Part of a small language model's weights.
Size: 8 layers, width 320, 5 heads of 64 (1 for keys and values), MLP 1280 GELU, vocabulary 4096, 11.2M parameters.
Architecture: LayerNorm before each block, biases, untied embeddings, capped logits.
Training: a variant of Muon for these matrices, 590M tokens.
MLP neurons of a small language model. Each row is named by its layer, matrix (up: input weights) and neuron, and shows model dimensions 0-255. Each number is 128 + 24 x the weight over its row's rms, rounded and kept within 0 to 255. Numbers have three digits each.
Before each neuron's rows, "fires on" lists the tokens most often at its 100 highest values on Wikipedia text that the model never trained on.

fires on: "ra", "a", "r", "ry", "fic", "ar"
L4.up459:163105119139090117100124150122097158162127135107154118176135083122093121179129126132150131096137147140169118123141083159052129111115166137121137159133157171156161109097130138120167160117116102139147148093147134104121107172146118097099153132129111097125098059126096150158154137123090151118111146118160161150104113164190132110153139127142146166178126135155123130115134114106099133087136118107150174140126146160113107162056095154149149101091110153087125135096138140122117150140098148137093134157106134156125117141089079127145109139130121100131119103114139129159153092172109098169128104101113109128097144095121145163127113098121095145126119117150138138118164160087175133116111113126142159118118172108109156149123141139144151129106142121113150115109122157153144142112169124

fires on: ".\n\n", ".", ")\n\n", "\n\n", ").\n\n"
L4.up594:173148116151123105093167114134178116107137121161117101112129112106131150140118134127087090114133133150119144136098164147081125127118119138106122146140143120153134148141127143156064165112151139129150112150118126102134170133166161150117135120165102116132093143148100119128100108063133105110088127099134151136143110148141089155150139102141137117137158120081127168115097100135168153111095151097098136128118134166119074100131120119149140136145122136103128093087135142106103127118121152077137144055116122103145180116159132056145117124166146110129107096111155113159166113147143144114114054171119142124178178132142093132089141148137174166083131125084140121156111126144157108098131109097111097105151131123168110136163121122162135155135170076096094130118143116133130107136128099

fires on: " of", "p", "ra", "-", "b", "ar"
L4.up471:137097160108119180138159100134119133137120140105125119151150105100111138152099149144130117075132141104112123114136115119108134132160134129173133146116118112128105106133136186131162132146120114189141148156133147176117116146149153129131110113140125077169123140125099128143111146147136082110168136095142154132109117123151125125126171133081125173104119150126136101088155124102135110119084145142132129143114145182105117131143129125133107119121109143153190096127123132167101166084167141151093169108107071165126111153103119105082087136123103110080123127122107138107162144157133135139120155084171090134142142122160148129118153120158090147170107074124120159120159168111093124134127120137140151151108110159119151116106104132095137121118093150076113147092182123156117177121116126

fires on: ".\n\n", ".", " |\n\n", "-"
L4.up1217:150100127094125098123124122121169103153148117127119113111111152143119150112141088126105147122118140113149100117092123141102155111160104112126150156109163104163123157123119105123118139131117131129145118155091109149106158123140152124119161148116078128130086122142131126113100129085122085114138128149150127082099106170088131152138113083102136101143109152124111134170113118166158145135120144140122087164149140111129109134144094093103124146122159152128150123145163137138110157119125152097148147113144124123124189077123154120107138119119160112172143131095122135135153105086100147146080111120133154126182144152093129123094131154117100110101085129139161160164116105130133099083109153122085115126129127120135147120182114151115084137117107086140106142154129145110185098119065127

fires on: "ur", "et", "ch", "che", "be", "es"
L4.up503:140151087159160154119104103138109118135132108130104133120125107091152063108083136106120099124139099138110139163122107117110124102147144075084098125171134131152139164148087117104154173097122118108081115098126091125141103166114139146124152137163106113083146113112117163089139134108169142162138122137108132154154141120140114121150094112182174169097124155100135176144110168096155129139121121139147124128130129147155129155158126114126118097106136134116163184128112143076132172147143131110104110131123118151111133160109147123112135126144139097171113161128146143114123120130138166113118132159153078151124109135156123116130185150155104120126101125160141149085107120108140130106115135110118156137138119128205135094131146077159128114110075120134102148160153132155114101193118148

fires on: "p", "n", "ap", "an", "ell", "mer"
L4.up1161:128142142110099130131105144166190065085092097144142104105133129117129103155126128145128134144119104160148199089157140128141107128127158105137106142139142134160144140158105153140097136154142132087133181148106127076112144132121154099103144097151122101098118151110127113094114143139139155173112114119152138134151140094115175104110150101122121126114155100106127109096144129120135112132128090150073149156125155099130100183121129114122157133142139142122106133056113095143112123172123148097128167104118164134125128083123159125085118109134167126133099136125173126130121137163093100134096120093166134126176101085108150120136081122105136106146117102136097140123114097113166100157131102157159123156187128138154141104132093110146133132111157104095152135140157133099112138129121157

fires on: " I", " may", " would", "m", "inn", "t"
L4.up1040:102144097090106144154075120140128111096149129096158102123122172155121135118156152136082157161094173120158120117158057129135129119177133124132117147170118149106127109131157166144132145146134084106148120094097117123129153147140148120131142169151115123135149137099118151172123119107103103136132081126119142143097148145079135156142085133139116114098096096121131117084165142103134095135129132169119132134121138132162093146111101118101122154105104139110101106125135180108161149157088118161153100142164129130097159110134146135136113113085077102132141133083078125104122109143165139128072123109133163112139104120110069072178099148141128140101119140136121128136136085187140109137109160135128078133164154112123122128091130089138138129187142141118097140136125117137101145139189136

fires on: "r", "ar", "it", "ir"
L4.up416:137079156139149089136112086085106167151141111142166115092151134139131188147140101113089090092149114157132112138175112101110129155129126102152121109112106090084180166156144179133146124127132117116104125136168147107083156150168092141135092148136146121126142123121166137115140141109110139154113154133134116138100134136126126111121121136142104129142138176128134120128105151131140147118142130117107156095142131122126172122139127164087130120175131127150123141143141114135130104099111154135133117118147102082124130128142126127177122105167158133114106098108150136086117124154138098094092113129119158098140111085101166117131119151121121126139146167126108124111110070159176117155104174138096153158113129098114134120132126117164169179102150110106137110113144117121139117186117128

fires on: "ed", "as", "ce", "ak", "es", " ent"
L4.up93:132073100093144141143140151117115140130117115154151143177090119062110134105131126151145124117155117125080114110144121139089161118194140151132082123115154165149149158095166167110140170102092131141146130123155126145124139122142152135086124121140152140109115061079106126114121096125121118136129087142106129114139159102152116119157130111155172105131113148115139073125134129174172132129181131129133170093120134146125119111090155122148144110097148157124143136159106131096156137167127126163116107065114123142121138114144144161112151144137137122117159134152124119097129125120120113138157124171163124132121135166133156172166117167131114151185133169159121133137169129154139140107129088122153145111124134144131162141137107114123092105135142145085104112150138167120137163125126162

fires on: "0", "aw", "s", " March", "ap", "c"
L4.up1265:093137125156130128112077140140191137133103106137147102117111097112164134108115117121130122147147120111186150165146138156142154128128144124040114126108129113132151124140127140154115119086127131141108125124121167165126088113129103119129134111119105108159098189083130158097113109100090147129176130117132095143156126165140137153117090104124115156077111121131143110181145140158168142111168109119091096095140092142129081142143142130125133126121109111120151100122109129088153101113126072161104143114092103130120125126110162118096107110094131112134083104080121107166126151156086099167138138148128139111114170120150136126124154134149100148141132095151131099105164144124130129116120118160119124117124133140109120164114174069129123113116117120110117130117094061176121101146105117

fires on: ",", "h", "c", "l", "id"
L4.up1082:097166163120125118114143126146107113080198117114128173125139135161141133119175127090142137128099139116123102121164094089121142133110130158098119132150164157158096123119125132106146104159077123156100151138157178128152115157137134114191159110113126140154122150171115149153116145082084157135139158135101112133103148121111136125152148159122108152184096164121138122101088148128111106123163117104065117109101150123098136154099152138145133167131139121094090096116157161122171108142094110103163110123135089097142170123123120088104134145124139094133115114120160131143117112121126137125160123101156123084129162115124136147124115109107153128146125142119160122128130063131099182157125104118130165137122140085115158113162097082104165151153153146147130123119141150139157109144132106

fires on: "e", "an", "ent", "ill", "al"
L4.up880:169114138131152163149108102147120127126129111116087130160108134120104141101168129144130184074117180124128134149080147136103165111157117102161129137127087139126113111134163169125107103165140087136159153134094108154129124135114145120150128139117131129153121111123113097144124095131145138146122126099144117079120133106134128116144099141147166167133179104151141095098136098127146112166144174139098175138122138176118140166114115105120125179163119085109112131132113169119126131127113138117135157116157127154091153133181156129150099095101138139111120109147140114127088089089158183183110104145102103151129141142160152157143144135121148130116100170155131148114125164134151183151134130085135114123102135148125153121086117184150124121095132172162111138105101105159097117110165171

fires on: ".\n\n", ".", "\n\n", ".\"\n\n", "==\n", "|"
L4.up534:155126135127120111158104122143130138118134148147134170097114107144121082161157133115123132090139131153115154096115139132072120169123171126120138162135109139154159149118124150124098163151138118149116104108131148148070162134159167126159125118138138136122091109133162123095108100094145111111117101130134164104153107148115099165118130103151115121128143157131110163113132154160161150108092166121115143132145117118134077081158081121129117096157136118156162117138147168108100107099120108096158149108117137111119138111147143094164172120135104161142099099150132111153183157138105118121093159117167065144118121130114126180096150148148141133117102107123152148143097068114109110080128134092112130131110118080137140119202099120107108163153099111107137148105140072113121124128152147

fires on: "s", "y", "-s", "at", "ut", "ing"
L4.up606:115117162090163125139132144116115137116111128102096099124099161145136124116129175118136119151120124080147155147130133082124140076150145048104083127114130153121107131140155100138156127135114127140150124180098167165120136106107129160095127154165115140154136149206157072136081067155126149143157132111110121114134140145176127138117156116151117142125177157140166112142129142110127143097120139109104169129114146109133132195141093091124126136142120144115120095107133075127157128140152098138148158143165111111117137125126110146096129133122137138136139079126116149142091142135096114183114097142096144135103146111157111105106099116089118124120106143082143093133131150154140098123141177121100112111145157136142135106095187102077106137123092133144129112131127147170163147135147101

fires on: "er", "s", "or", "ing", "n", "al"
L4.up886:102140092097175085078154154097109134144136128101147111115120075134143142103158169133116101128100133128118176125082081129115105093095100121093136121118103077114109153143125138107135106125103129114141123131133146116162171134141155169147117135132128160180128142153162126136135132106155146142154146154168174126115111145138129162093189153158124133121154121143130115152130109147127087114140112125096132149128175154138169168141120100167122116170131117134172087095186127128146125128079121101125126172168118114124148123164140136153130101127125118131139132113134152128137107112165154153139094142105109095144146111141173102131155131101084125098126113077165088110124117162101092141139166162158151152103131124133140080137129121140130157140114069087102153100123131126123136125144126

fires on: "ol", "or", "-", "y", "r", "um"
L4.up1258:100131144137124100099129140140142127151102185113126106114135125169150134127117108128117129137093130083109127129176120132145123139106164144141122097113133114142106152132086174178121107140122100171112154114141116135154123069129091164159110142145148103152180129154096150059088107169116113136148159123105110133182112118154091098157133092167121135124146107123136136192094127119152143107132104115145115075119123102153148112153120133092106124173143174107155131138152131098160118132153138138104104070090141108130152166135133095147132143101120166112142168121150114127113119113173125123115155094105094113158092098129188117111117124149141111164157153128091110112144122146169138119106124106127081167147139127136124087129124141107155129156125116102121148098165178135125110145101115

fires on: " to", "all"
L4.up119:163122138116102120162140158122096123166179127114136139137111137151125114103110107143157113141086143150137102105133112152132143166163127142154103149123155140127120105148129133129128139108111091151078134137114120156132131161154135098115138165109102087134095140135083119107178100136120146144145129102141126104135131142105162138122112102147137139127115107112109131162159099137150145112150074131112115170192137136153080136071107165108110117154117151174117146162113119159153170126082112124151130124125157146107123132162102137104087161097103133135105113121109157114093135174120105121066126166137130127118139142114108126142135110129058079137115077179113141133139114135125139102103145162142133181129113140147133153103134142116151161112161100158147125081130163119144149107178178

fires on: "es", "z", "as", "al", "é", " and"
L4.up643:179085134110117136143165144136121111137144140094144124142118105117119128098086114152143153149153127129135131137088071120104152160141107109188133137113160127100153103139127143118130142131120133114135116130139126106146140114179090093133144122090090092151143110120176162146135131110133132117152106124082130122125136149110208128112137160122141135110123173125159122133110122152173122167134131090106118144112116144185148126149144183127118111115152114130149141132122140126137109147149105123117112141100121151118130122105107118133119160122134128182142116139118096101123168129140189112101132137065118120097119125124158157140121126131104118118152068093146102182124144145125126145138090099142122124118115113123157104141125133119122089123146119082092161134116130115153151084156134

fires on: "v", "ut", "o", "w", "le", "ff"
L4.up261:131116142089109126134104126140038137114171101111145087120156158118120136133114133131098191115142153158153145136142169098123107155093152097123166117160127156144138131139099113143116105165117122144109159159127133141107145125125109184117133126116162141151117132097157105145116112111114108117182108112113148141142112136079140114126141146123094141071124100126144073149125111125140166125109114093083137109158139151141114151177169097124192170145130104142167112132144152112091132123114092135128093140108137140160099146145112132112167131118112136094129087177127146141129129097103128146154149121151159125131107118155169146110149111096143120136116157143156147111085109118125132162155148137144154132127133118161138147123119178129133116120131132141117125104104104148114094106133143

fires on: "at", "z", "est", "ig", "art", "ard"
L4.up1194:108146155160113127112148163134117114100176079159084128101162095098182122138108151126129149135090144174104113115139099134142086127150134126125121100099138114147143154097113101129136132117153155170103125130097135117118132160171108113105136139119114130141125104109141111087140124114128087174118126087116170096090103106151087143122123169118129132136114150114124144122164129165131141114080161156140134118115095142179140134115166102091155127148125147119124124098144071169171147125159149100123139156141129136113154102160142118116172096140129140131161123118128145096121140180118112090103094134143155147081149137104078119159130170136124135102146105124132092072109141126102134142084153095131131162144148124080105103121087105164132154105114153127149125115092128168166147152099157

fires on: "ing", "ed", "red", "led", "ied"
L4.up314:133135110096110083125139135136094124136140121122177111139106102150122130076148157124111103107122093148142161140160135077145094118120126106153119115159139096106162109200156130118126103150100150158122135095087145132124125123171125128142109125166144105113089124139112124120122139185116141166112127179145098150097135152127143150144151111115087133172131153163141128124095115133105107159103113119104126190154118095110107171119139122127153119172157119131158123140101086128111189120116158116091113128123185138121166142126155084085153113161124141185110103172122146102148109132127131072149118146164146135161144093134076107074152122129145140154150150104120130110153134102114109134106128104102162150105119140127120150114136155108117136126109127095102126128136128158147148119148158

fires on: " |", "qu", "b", "ff", "l", " and"
L4.up838:120142118135139122086099097115110097137122102167134121146134133100157125122064122131132100159139170133105149140124161156159145137117160069105094143106124133136094137144160098119155125149077063168134148124117107169112138145115130128094150147107116124121109145104115166145149139129115095169104137129116104182149158120125150130110123148115149130118135172157151101173122105120105117123133090113104126133090103145124097114140096141124107114138163167126127122083165144115176149131117129122114161146149130172140133154110134160103075121083124145174104145104087131173127120124083142148142105121119118159139127124165150173111126104116113188162098137126120104127124138101138155149127106084119119121119130121156129135091146124089143133128152087148136163145143137179134149152157160

fires on: " of", " and", " &", ","
L4.up940:147122179087124144092109132121144170135137115125118101150109163114121115142126133171113140113113113090144101098131121115093181134148171120106086104147101134088113161153120096150169121152130112129104149163175185132139131147121130091185152155102095141106128111151138111095130120090135141150165236125116100113156137118128123133116154163150137109136131158137136115095117099147122116136169114121117170132172144131166131145118107143105145122101126083116093160108188100119100116116152122095118137156094126117132169142141146133137105097127144125144138125123146145147180142074086138150095122127152104112182130138163163158115091080131123126159142119110102131096152136118091126124120134092122133098119108148123104123154139132116124160119123123132106165125138086112150141086149118

fires on: " re", "t", "l"
L4.up699:123079128094145077164066141127075138159150126077136130135135135148140111108143100154125109123099151129127118136045123112124147129103117160093118166142149128092154135144132108153079134113114112190149138104118152147136139129132135146103158135141153131147094115148094155119146114059082118130141107160115103159150118114166151093072115103146094093112124107174117115115178139138121101125136091174147130145132151131158132133096106135101128094100145147086112152115123146142165149148125132144124118124153158092134177131120118102111106112124131124139122112080108161104145100105087146127118129145123167154089109115135140150124150110126126125140104145103149155128177149135157127187137123104167163140102150168175204104121135136151141138114087131134120124111131107124134107129122137

fires on: "ra", "re", "on", "er", "ele", "v"
L4.up779:168080109117110092133156176107129093109137104110130105147194105124114138122166129138078123152098114139142147170149121157123172127131089130082100098120134106110157112123140121113145116170151122114105128130144139120141089132086096125097147131124128150067178125102114126141107092143087148121115129156146103161139100148107126130104150140121137126101144127130126082131111154093127087094139107121124154165154120161155132116094115146165162166111110149170130146100129099170112155156169131125134132106137144146102144126102091138114155135105133151131171080136175126119176143110103098095132120121135108133152141110078148168105121140109071109120102124098113114124130122096123166168127136115145153110170145131164115100131153154109141116123141106141169146169123159108128077117074127

fires on: "b", "s", "at", "amp", " opp", "f"
L4.up1141:165145183108138150152117094111125170106137071131118049115116141118126130138113175129131086143094123095113125148127151124166135143104136109105154127149107137134100140096155118069144114143119114122120117144134104111122159126081139118124152101098132117121092143116130103112146103080095148076131131131130098088135098114131159125168184117119111147126132150142124135131125150156115126134149124110086160137104138119125149127111147094124163182133151136101121074193146140163137120124112053140145136158113119128145121123141145153122174158154132112134109140138105099143156110101093161100132153123172116112141122099133125096142101145186108160130118080118152078088106172116164098133136186144152147152132145121103119117118165143161137121144112138133112117198112107152089167171138161

fires on: " that", " to", " wh", "ly", " she", " She"
L4.up1016:097125106153117178116080100107110092123151147159094130130135127151137071125117087181144129138156163141145122105102108145126133090162122126164114138138184145127165171090131117105140169103148105133132104118147154170088121148095136118083164140166093116144093152102111132167162111078156123143137158106152111145105132144094145150123146146129131146162117113120131148140124112122135079153138085117133146157120114133169153122123096140124116122122127127157141126111133122128111117130147145094121103159167128152117136136107154130147143135135113134104120114106127136144137064102098136091117138131122130108152159162119128146120144117131098114128165102081103116111152117205152121118149119168133107119154155118151136134151078158155106109152148083096129131101168128107128171130126089

fires on: "n", "ing", "ut", "in", "im", " kn"
L4.up865:109109115140136121144106148106159087113112074117100100132130120142126114145105135080146084119147158137141139156080180127164123144129189118150101106124141124104102103084097114128124147201103160142117118156159134135126093192143114106102093113153142135158152120135126118142114159124159157137145140106142146140124143097154146130164109100133112148135123142119139099137098144150175142130126114139117119135122160124118134148136138135128150107158140153109120130134154136122143151122147128139123125121150093115094137153117121116140123098098127081126114122110172169140076162112144142152143130122120103139131140162133143101158141127118128090096118139133089110153158146147140097113108166155115138142124203120107122107063117112156098123128087107085096104129092141124164130114129167

fires on: "t", "ut", "andid", "ik", "ill", "ec"
L4.up115:152095144089141146153116158124143113156150146088143088117136144169183154089110118137123150087122148124150111107129138101163142173094134147170109106138148104129103127145148141161072130149145090100115115094149146145178131116120102121153138149141130109094115148169105122123119112153074120148109117073151136137142146121119128173101105103147189178119142148147117096116110118140148176117104121130129137095104137115142084149142110152107100139094141124131147142153127084138106111151170115109151116094172148101121143155129110131161072171145153116121116136145125161138175114139158136153132094170113124110134126111159144142135110150131087147146078178130121070120137113134106140112110118095158101160122148110119119092098114147153119153092085153101131115131138136114119088155102132

fires on: ".\n\n", ".", "\n\n", ")\n\n", ").\n\n", " |\n\n"
L4.up628:158122172155129084109114151131174108129131111133165122083086138148109170159136110107080109115148115118124131109105137133095077132122155117118113160172137171109097160057095118141089099088150132116119135115144113108099175118121188152109099136149081148141123158139099129124113126088151129114101085103139163091133117135123098128156131086157116112130123145129123167105111116144169126126092149120127136118101098128106073111123085127146149136120112115130115156098144124079172125115111132090150146076124111131114204134115144100134106159139158105151162115151119096134123142112136129109081124096138127145115159135108149160121141075131127145058099125127133158163151121135144113096136116130119122135123138103124125060153100138141119107126128101089118128125139175117141091133143139

fires on: ".", ":", "t", "g", "_"
L4.up1097:136129144120139119165099110154141151096117114128102142190165126153110148147144121129139117121101111163112114128107104101125128148132157111138124162101151112089086144155106095127173101127094127157142107102151136146145158142125116114146119153146127119114122115148134089138142154144106112133143138068135104153112132139139178159090119135144154075091074123161134108126129127116133127112158146128112125124156109074112104151152113162137142188139156113111114138128143146130100136140103095111131109134150137102174130130146093116156123177101116100137144130122169061134140133133117135174135117143180111117149193109125147128139154108153086136128129100099133125104163124110107173133107051133138130116109098112125187126114135114077086144127169088168130147127136120104075114115120128

fires on: "ot", "it", "if", "ir", "ind", "im"
L4.up456:147149112141147138137177130119118107129134110154147143151136144164130132096099091124111126113137143155163105161110145110208111126117094097138096125125095134126165150130127147112188178146130113153103116123149102127146164126162147124159138132126132102179119134135129112096168122113106115166111130132120117098141143093120123115100103152132163125165106177123101144148091138161093140111124096161110095129162117145168105076131109126133099169143123101106154163157133099137103126124134144143155141138154152139135144072140136158164134141156132108157145150144145128143105112111097100070146131138146139096108117156106148152128116138122143144106129166125155119109128107129120129174080211117100129127166166103156130132101164141133146115151141173125135098147139132134125117134106151

fires on: "ing", "l", "t", "at", "ay"
L4.up197:131115135160138157096144145072102122128124160095146152137131111161110158163137124114128127139145118162148134126104133100145133130087139177080143109173161151115155096080079128138097085123124154117112190152102089092173155120126143125174145167071137132124138136172160143113120089125102108107110101148123136114138152127139149169098170111173132179131172127118119081175159103130119137072150120135095133157101115113141158164112132122101152131122114112186157123103111157146164101132146109124118142091109180093085185131198102130104100121133123099126143129173130158122102175156120144106124131152124127144117152101167125120087103122100100094142129150116128131125127137154102159127101090141156139135145147113165151107132124091131136126125092121153117110125127114157168139110148127

fires on: " and", "or", "ri", "l", "r"
L4.up164:093175154154166168095141128132097099150118166161152144114125135159132097091116082103126140133107145103112127091127065099147124137120172162132099096117161135139137137095132112146136134133170117149156087182157110101138096110133138159128137182098093154133165118133081127119146096114129159156156120072138120120130125141091113117162165114194114130071129123135123123086115095147157119128129091155140143143103123136157125096108118138143108157134150122088172121144173143104149108154125127181164119155147171180127131125134166146155124148169099088123155132071133134119117155134126114149115159112144124130122141115105187148117141116156091117116121126130105151131133144131112172138091084119119145151128128098156138139125110167101130121117136134099088118117106153091134119148114111

fires on: "en", "n", "an", "ent", "ens"
L4.up321:108123137122085128142142120121148142123145109180128116101049107096134135095148105155127106104129119142137121095151118137105132146151156072104088079153132138076096151070154139141123134148129106123130114121136127163142120116140124079130134160129122134168150124095140130131131106126140172097122116110124126137111152105117174179132152094114125164115137135147145138111160134129103098113149087153164105131144124117141173158152131118091087079159141117113112101076105163122110102120141139156134118123127128135066113142139129152122103146117138098105109165105075116157139134176146101165127098143102085106140114152161145146136160116110102129077093118180117168133108084109097167150134149145172095133150124141111165131125136161146109156114171157126112157103115111149115086140133127

fires on: "az", "ak", "as", "oy", "z", "ad"
L4.up1019:124115111135116125143125132134104147139120156098137084106127142114113097124160162135127124111168122106140128106133130117156119149102104177102115132117146108133121125114192192150150113090129111145125143084141083106137166140090134143152129129104097141118132146097123112113089095101114138137105137086155188091114128084146130163128109152162131114132167100117125104140134064129121105144121161126146115158117119137192101141128145093126163143142141162133175116182118146068102128139111146159079154102150132128103121153146137043110116100111091120147134139133162100126117150115147113104142145152121096090102141171162132109124157131113133110133129158169132131129144120132139152116160132112153105125079109139123125125125149140130134088147117113106109125124138075141128181135130118

fires on: ","
L4.up1013:112147121110125121129102129102129130066118164140139124118102167139104107143155129110133140135105138093100082157160112128116133167175154125144156182114155120117174108158124142118126127132135116155128139096096159120135162132112126139134114166137100135160147122131099153114112114115092130159118133100193155130116101158142139076124130167147135163153109168175105163092164128116107057156129088098184185114126188114107160125115106165118152179080141105129111130104152080099164094103132094122123142126144166118131148113168111102140149141144082112168112139144158127112158097158132125098125122121133158106133120111125149171135151115131114140100147114113139132131132150059122102139128123092121116135181125140125117096144130102124135138135133105131117149181151120138079105139121106

fires on: "0", "l", "ot", "3", "s", "1"
L4.up136:164099128111135162093112127153134154165118116107137136147142161130108103085138094129105111122116188090091124116126130140124126099112140094093143073143166140107114113143190135106124118127146155132131165134111129122082168103108109127138114095098088087171128136138108087091141115115092135122178122162116127119118125143127152158111137167140085134142118096126101123111117127147160142138151111117129147118145117134131123108145136115104149159130083108130101130140115202127121101157122138087112138113120121129145184098164120123142121139117098084116175154113140072111133102127123111102075155153166114108138176127142127114130119128135136114105154166128164142130093134143131132179150149140148146157107100163127129118097157147149116148134087095136155130134144106147148138123086109

fires on: "e", "ra", " de", "a", "as", "hes"
L4.up100:145162132136153107133121130098122107118169103149099149132177083109103121099069101118108138126148161103097113175122100145139114109127106116137112125145113112126146145132118116124129118178062113125138070116119149135135127165128142169147158113175086141134115120103145134111170134149127160143134099097183129160129149145127186094080135156117166120105152106141153133130155146135142178116151109114144156105096098136140120146127125092153132129134118131110100131161100135138107097122099121148150109110139113154131146163133151147116148101119178079128130142101140080105129087160122146111079102124119085094171139081138133134147170078113162090129138110129126125156139138103125105098151110129115142147114131136119133109127129132131147177146116108159113137092123134085105098114125166

fires on: "p", "ug", "r", "c", "0"
L4.up1221:131118102125126168116141104128166177105144131089132117127132125128129108148124117147119094146140157116112163132156146108118121129151133115148131112107142133125109088125147179131152180150115101141102176175109140159153136116108142130122090165201094126112118150105147158144116070093127130116166137063113168156148123141133119090130123094140081112113147118120146125139121117126132149102122114127090150076140145175140126139129178114148120125183139132118149064076117134107101118157092110114162157146120124107092128114125150120096126136084091114103139119139123100088115156137116138166118130130132149161117096129093092087123115153140076115113140120169094139124152138155126066092130118090140142120146101128143122122167121119136138117107143092107154147154106121132144157150130148

fires on: "on", "l", "h", "z", "ar"
L4.up288:149159142151119139076130115182132138148128135105108108112132110120112105149148166147135113146116159112112165169114114110122124095127108130152119102104126096130128124126123093149157118176094117179167118136145129117098130170129163141076100169116101103149152069127124152144172129108124102091097144102160117107156048105099142111166079153148114122132147150117182117143113149115112139142182089128131126125139130101114160123131157092149137171134156134148112126125140116140159121118135160131148135142136127150146171178105135089113110156150125053135158160114119153091141143119152143122117145165114099132112137127097116123109130165126101137099085149135102144129157123120131113155165114127134136116098130166117124072141115170136123133134127149132129104143141139172128116139100112

fires on: "c", "n", "ell", "pec", "ood"
L4.up370:124103116106122130157106109105146146115129177093128096095098114120136136103138150128131134159129148159127156080096127155117140122147132107138143110156138077139108138142103106127110131117174084143113154096082149155108100119137069127117153145137110126098144123091154153122102159147121097168097091092145122112088126110115167133101114092101144134138131122166171124122113098119084135092161127170172108152105121138094154137123116104123144151132127143128083079136141100127141156145117154140101123093123139092083112110112171149091166108151142104099131144131148114107123099189139157139120113093130110162184113165121141145081111070114100087129119112157118144121085129117153153127139098110130096145145148145095132110111132094111113143122167142148162080119130142149178143107105148

fires on: "v", "id", "m", "n", "ge", "on"
L4.up120:104092118105083125145157123115132124116105137051135169161120121178113157115152132120156149092092121108105110108134183122079155135135148111141105132109111164150172134104119119138117140128118075139118172111122100156126146110127149131122107150155144158159168145131099117114138052130113139131147118128191133123157119163112183104110179104146126130118098146106119151103129132151131083147140132153100105105106100146137091118139123138140110149155085079138114105089116138136108137124139127115120137106143092146143114140161148123159139067116130115102134118180151110120143132140140128141079141152129130162149140154136141134119135143087112147114138119156118098126098138109186178099130131151115157141166113146114138124154097161126089154102153096140133097174103110103148099155124106

fires on: "t", "h", "art", "an", "st", "al"
L4.up130:130168170158126177127129104130105143129117146147123131139169152155190128123141111123131126083147116127139165152117108140134159154139098159122085145110086139134094125097124137118099130133130154131134119104107114142112146123178069120132131136106117127107141121147078103089087128131150082120158122099122140116156161114120169092108152105083110169161138167124163103144117126149125123149136115080114157167110111116109163101145097134126140116131161150091099105108157149103116148161154116137103136109130088162126128147118116092143104129120119078079130112131121118142105141133100157181115104118120134107122115139136129191153162157139124122122130185167111094137130132125134119142085172146102117128090144142110129172087129173130161155105127144140116156107139076092117118141127147

fires on: "ap", "b", "ast", "y", "est", "ard"
L4.up13:097130138146095126124099130096125140115085137146134113118128097097148140132093124095183121163145132121092145132126132127133161149127160152088111117122153129146107178167185136096172137145173141157137101107094135161133151104139100127128132079118120145149104135071134141126151136168119120158147167111170100136122132090101125143131099142097120166152130130115141134137147125099113153125106164127104099153106107159168130118097119137140129140086121163094163113116083134115135130155142114119074137141153121152124095153162144116123141106112108131131113149116118128103102161097096157140118131150121146139151157161136096139136122141131179154089125162104170168068119152107180113140112139104128129155144150118149110120143112182160108116138110139163129172138184159131134133142109121

fires on: "ill", "in", "id", "ay", "ald", "1"
L4.up560:139132115135105135104105144131099117140104131170125116170128062093159111148122123124105110098124115127169188094114101164117146098131121140140090172112145140140125095119126099099136134104106136125098121119135123114101132119115101136130114153104097146136178134087092088131134139155155107139095176138135129195122157123171142107103145139139177118137116129109134136125138140138158138124108139164129114126128138143144144113131155117090101124155126135125167117154148093143170157131147127110144155132152144139095162120126096112120097106160127098148115154140136166156187080113130122126109109131142146170147091075201151144108105152120101116107169121109159118140150143115098072105090145116144100109122116091147123131121158145082128136110123136142142078164099126154125093099153108

fires on: ".\n\n", ".", "|", "\n\n", ".\"\n\n"
L4.up236:165126088127160087111121160131115147155172112147145106134158124144118099118151112146073135107135158165142133135099170135103096113111133106138129121137106170135140170078150141113118142119127113169151123166129123114098175127152110116184134172136086151113109120130098157151125118095150115133102133137124173088117153175141078092090115131114081117104138166119115112151108148124156104104085135120107111196114107127130085097124096129135182121103132119131142113122125101090087107108092099108142133087127117138137183101120117090125150151162133113122118121102116149128132114104183147127093138113121128138105155127118108171103159104139164107098129155153116166146123169169094122104161130130162106133134155161159163115139102136130133140135143118083140083136150182141170130142127156